Weights of a small transformer language model: untied embeddings.
MLP neurons of a small language model. Each row is named by its layer, matrix (gate and up: input weights) and neuron, and shows model dimensions 128-255. Each number is 128 + 24 x the weight over its row's rms, rounded and kept within 0 to 255. A neuron's up and down rows have the sign that makes its largest values positive.
A block is one neuron, or neurons of one layer that tend to fire together. After each block is what it responds to, as a language model described it from the Wikipedia text at the highest values.

L3.gate588 [ 99 113 117 131 128 118 182 127 106 125 104 133 134 136 153 170 148 190 120 141 159 122 125 141 104 118 104 106 143 150 106 134 136 117 194 126  95 169 102 146 102 120 114 130 152 109 102 129 120 188 154 148 106  96 149 143 115 142 148 122 133 141 118 114 149 124 117 148 112 145 133 154 127 137 122 151 104 138 117 112 134  92 112  88 150 111 126 117 123 113 174 134 145 106 140 173  92 126 152 114 102 132 180 134 126  99 123 147 148 135 146 157 148 121  81 140 134 149 143 139 139 142 192 111  85 116 137 145]
L3.up588 [ 87 206  89 129  75 167 121 132 113  94 143 152 124 160 142 163 150  79 100 112 140 134 115 100 108 150 104  89 124 121 140 110 172 122 125  94 120 113 154 143 136 127 122 132 110 117 123 155 141 146 102 138 100 176 181 144 137 122 105 106 175 146 121  94 139 199 157 147 102 147 100 159  88 142 104 121 134  87 134 113 119 109 147  84 130 169 108 109 144 127 159 114 170 124 140 125 112 126 105 137  90 119 108 136 150 116 148 128 101 148 117 158 153 158 162  90 139 146  81 117 105  92 107 142 105 129 180 103]
Adverb-forming suffix -ly. Adverb suffixes like -ly, -ially, -ably completing a modifier before the word it modifies, as in fastidiously, partially, heavily; sometimes linking words like or, and.

L3.gate921 [148 117 123 165 116  98 109 121 114 164 126 115 112 137 139  91 131 106 119 116 113 143 140 143 117  90 127 123 159 161 116 116  96 116 158 135 160 122 133 174 119 146 175 120 155 146 128 162  74 162 176 155 132 132 141 134 131  90  93 130 158 123 126 115 167 142 121 134 126 110 116 147  82 126 132 122 112 145 127 149 144 130  97 123 100 140  85 108 124 103 142  69 115 143  91 112 124 128 114 129 136 158 178 117 117 140 136 125 122 109 105 113 146 110 124 126 158  93 122 181 100 120 113 122 142 111 138 160]
L3.up921 [134 116  91 171 128 110 133 122 155 187 115 130 146 111 168 118 139  98 131 142  80 120  98 117 159 136 136 167 172 104 112 141 150  95 150 154 128  85 115 168 105 150 126 128 130 123 121 167 111 110 170 123 133 107 169 133 164 140 121 117 135 139 130 144 136 119 148 190 110 122 143 149 141 156 117 120 131 149 106 124 129 123 120 162 176 159 127 120 153  74 160 105 151 108 134 110 140 148  94 129 120 141 186 111 103 133 151 124 130 118 119 114 173 104 111 151 131  66 119 167 107 115 106 151 154 155 118 167]
Pre-verb infinitive markers. Infinitival "to" after verbs or adjectives (want to, began to, able to), plus not, also, and modals just before a verb.

L5.gate205 [ 95 127 156 131 130  81 103  98 137  94 165 110 116 110 123 122 108 136 158 125 121 121 112 124 108 157 142 136 159 137 107 131 121 166 140 154  99 168 119 142 140 135 147 107 143 152  98 191 141 117 179 124 146 164 128 162 136 108 127 114 130 113  75 142  81 162 161 108 136 106  70 151  81 103  50 138 120 124 109  89 113 146 146 156 119 157 156 150  98  77 143 120 111 115 131 118 136 182 121 155 126 105 129 151  92 105  95 127 166 130 170 103 128 157  92  74 152 159 129 154 136 168 125 142 107 170 113 165]
L5.up205 [ 72 192 156 150 148 119 121 151 146 129 143 122 128 122 101  90 122 124 134 139  65 124 130 127 136 129 127 134 168 156 159  98 124 155 159 162 161 107 143 151 126 143 145 110 161 152 129 114 119 109 201 122 181 113 134 143  92 106 121 154 136 122 135 111 118 175 164 145 140 138 151 126  95 135 129 125 173  93 118 148 101 118 124 130 131 136 119 116 107 156  96 158 123 199 131 171 156 128 147 163 113 122 108 146 103 129 166 119 151 111 105 132 123 112 141 166 140 158 151 133 112 155 107 142 165 162 123 158]
L5.gate434 [138 124 109 167 141 131 121 134 151 153 125 171 111 119 120 137 107 105 198 172 163  90 126 112 142 116 128 122 153  82 133 140 106 134  74 134 141 127 140 122 145 149 135 119 149 129 156 169 100 118 107 154  88 118 103 164 139 114 118 119 141 141 147 148 132 131 142 115 125 136 125 116 209 148 124 107 135 113 134 140 170 121 151 117 133 185  88 102 153 117 110 126 138 154 159 107 107 134 128 115 128 117 125  81 115 142 147 168 146 103 161 127  97 110 131 107 104 128  99 115 184 143 161 170 153 175  83 120]
L5.up434 [ 81 137 108 115  71 125 112 162 141 119 124 131 103 115 121 166  91 111 181 145 109 157 114 121 112 118 123  99 133  81 118  98 126  91 108 154 122 161 147 101 130 136 167 137 113 122 140 148  99 146 102 161 129 125 139 139 142 140 155 107 112  96 161  75 166 116 139 147  96 124 143  96 147 106 122 114 143  95 119  98 126 132 126 116 149 127 103  95 138 103  94 114 168 133 105  90 144 174 144 128 120  66 109 135 160 107 119 123 183 124 122  92 124 147 148 168 132 149 117 149 143 154 123 134 166 120 131 133]
L5.gate502 [100 147  98 160 154  91  90 127 123  84 111 137 152 151 128 126 160 138 143 163 104 127 172 151 136  86 153 155  98 150 171  77 156  87 155  61  79 145 111 106 106 119 129 120 165 121 152 156 126  96 177 152  93 132 128 143 146 146 111 157 105 107 176 128 144 137 109 164 137 128  99 110 109 132 142 141 102 136 108 114 121  84 196 107 153 138 148 132 133 124 170  89 131  89 133 137  86 111 135  68 115 112 127 128 108  93 121 110 106 123 114 151  69 123 125 160  83 124 120 146 157 121 150 105 137 135 122  95]
L5.up502 [107 105 104 157 122 105 179 116 136  83 131 144 149 109 181 102 138 141  95 161  98 145 124 147 101 122 142 124 177 146 113 146 137 154 135 106 115  98 120 129 117 137 160 162  86 147 137 141  93 129 115 117 183 124 141 156 114 119  81 114 129 146 150 111 129  96 116 120 161 136  91  81 155 105 121  94 135 122 121  82 134 103 149  84 113 129 151 128 104 128 115  87 104 175  97 156 108 157 128 155 136 105 157 104 135 139 109 158 105 137 104 111 124 136  62 111  67 137  91 140 160 118 140 124 120 130 158 129]
L5.gate828 [132 112 161  81 119 171 130 138 119 157 141 166 115 105  92 105 121 103 151 114 132  93 128 121 117  99 124 142 168 100 138 120 133 138 163 114 172 112 112 137  86 159 143 153 114 139 112 163  92 158 158 136 118 130 166 156 152 144 120 120 189  97 125 112 155 133 131 121 113 148 131 135  95 109 115 129 105 150 134 146 162 134  99 146 167  96 120  96 160 160 122  89 131 124 121  71 118 125 138 126 163 132 126 120 141 104 170 110  64 146 131 104 120 117 113 123 108 141 123 185 107 115 139 111 124 126 102 100]
L5.up828 [127 123  79 140 129 122 143 155 137 135 128 165 106 128 116 155 151 165 155 159 128 136 157  96 137 122 117 104 116 114 142 113 141 122 109  99 200  91 125 118 135 109 166 125  95 121 165 130 128 132 121 120 156 118  97  97 127  98 132 105  95 165 143 102 127 136 150 162 148 155  98 162 123 112 158 137 156 100 155 164 138 106 133 114 202 155  46 130 102 160 145  95 140 120  89  92 176 120 148 117 140 120 125 131 107 162 127 142 135 151 157 115 120 111 123 182 141 158 120 129 128 107 143 128 154 145 111 143]
Infinitive "to" after belief verbs. Mainly "to" after passive belief verbs (considered to, thought to, assumed to) before "be"; also word-internal "y" (Seyyed, Hiroyuki) and "1" in years like 2016.

L6.gate193 [122 127 111 140 163 100 155 202 118 162 129  88 151  78 183 145 159 127 121 151  89 110 148 151 188 124 100 129 107 165 142 138 113 146 151 112 127 132 123 114 162 172 168 154 131 122 126 120 180  94 137 180 134 112 162  96 139 146 131 127 160 136 108 155 109 144 127 153 124 132  97 105 170 171 108 134 129 104 133 135 137 117 137 119 167 135 111  73  59 120  99 119 103 184  93 135 136 129 154 137 129 102 126 143  84 109 128 123 130 172 122 119 154 176 139 127 117 154 115 115 117 100 116 139 179 142  94 135]
L6.up193 [127 154 135 144 131 133 138 113 151 188 162 122 154  94 121 124  83  81  99 121 128 145 129 130 142 136 154 130 115 113 126  97 123 121 127 107 171 158 106 139 157 135 136 105  97 131 130 166 121 115 127 118 118 147 148 129 141 136 113 152 139 128 162 153 139 115 103 134 123 107 134  57 104 162 106  89 120 139 156 163 101 105 157 107 117 165 123  89 126 105 123  93 107 136 133 171  75 154 109 109  95 109 153 173 120 152 138 121  83 136 112 103 104 113 120 137 119  97 141 138 106 134 130 123 140 134  86 145]
L6.gate465 [113 105  97 145 127 141 145 172 132 100 124 163 142 142 125 136 129 166 137 167 149 120 156  67  81 123 131 122 125 139 115 132 109 110 110 147 108 153 141 169 187 171 119 113 125 112 115 147 196  81 147 123 101 135 114 122 195 162 125 146 117 107  89 177 113 135 173 114  90 122 132 140 152 144 132 126 185 122 150  92 118 160 127 154 154 137 137 109 128 129 132 107 125 128 115 106 140 128 169  94 133 101 139 136 112 132 147  79 126 112 106 137 137 127  94  96 140 128 148 118 134 144 150 142  98 141 150 105]
L6.up465 [153 145 106 137 126 140 176  84 136 107 114  99  95 144 143 103 137 168 148 128 122 147 131 110 123 126 123 142 133 143  96 145 153 128 156 117  88 144 117 123 126 146 138  84 139  98 111 135 108 171 128 175 153  96 133 131 155 137 165 107 105 130 100 108 104  96 139 132 121 128 139 116 175 186  98 136 171 132 127 108 135  98 143 116 102 131 142  97 113 139 128 134 138  99  98 159 126 127 157 129 125  98 138 183 169  96 147 143 127 110 129 154 121 145 103 122 117 148 114 121 142 126 106 111 114 110 117 117]
L6.gate495 [135 170  81 112 136 144 199 110 144 148  93 116 106 137 111 145 174 156 184 117  88 101 133 124 156 121 105 146 153 142 122 120 147 143 119 162 141 147 113 148 141 119 116 124 116 117 119 107 128 119 143 179 119 154 133 130 142 153 118 146 132 146 121 161 106 126 116 150 121 110 149 113  86 145 142 156 105 136 161 138 132  94 139  98 149 149 126 135 137  89 140  99 112 140 125 125 120 149 114  84 136 133 138 102 121 182  88 152 102 171 150 130 136 132 103 101 113 101  86  82 112 121 113 153 111  91 138 113]
L6.up495 [ 98 133  70 121 122 123 140 140 150 131  93 136 156 118 117 118 150 147 139  98 147 142 119 138 140 118 137 146 116 146 127  98 173 186  60  90  90 134 158  90  98 162 134 157 136 124 122 134 130 168 131 161 142 157 119 163 150 159 123 152 146 130 128 144 131 140  95 161 104 154 132 129 104 148 146 157 131 130 145 101 198  94 161 117 160  96 115 112 127  53 164 133  98 109 142 153 170 128  93 134 147 131 147 145 150  98 130 142  97 135 103 155 147 122 123  99 104  96 158 146 142 118  84 124 142 125 145 127]
L6.gate797 [112 120  70 155 128 146 188 133 170 115 117 124 109 142 174 182 143 147 116 157 107 116 142 134 150 138 150 156 123 155 115 192 120  80 111 110 175  84 162 125 133 168  99 173 154 106 125 143 149 128  97 110 169 127 183 136 114 133 106 139 113 147 153  97 155 132 186 121 148 169 105 114 161 169 107  81 116 201 130 101 160 114  88 119 175 127 193  71 175 119 141 126 139 111 128 115 178 129 129 111 130  97  88 136 116 163 130 127 148 109 118 127 133 106 129 124 132 118 126 124 148 146 133 120 156 146 145 126]
L6.up797 [ 93 136 175 134 120  91 127  66 132 129 136 132 140 164 100 130 130 133 118 123 127 143 116  82 153 116  91 103 128 126 151 126 124 145 154 137 181 125 122 173 104 179 143 132 102 119 120 135 127 113 135 141 127 112 124  82 130 141 145 141 142 134 121  94 114 118 124 146 113 146  81 130 172 120 114 106 136 141 137 146 133 152  87 174 206  89  90 126 126 115 114 129 110 141 120 140  98 148 160 163 113 139 112 134 143 130 124 121 128 155  77 105 147 175 139 143 112 156 104 132  78 113 135 153 127 133 140 100]
Pre-verb auxiliaries and infinitive to. Function words just before a main verb, mostly infinitive to after seems, appears or decided, plus modals, did not, has, had.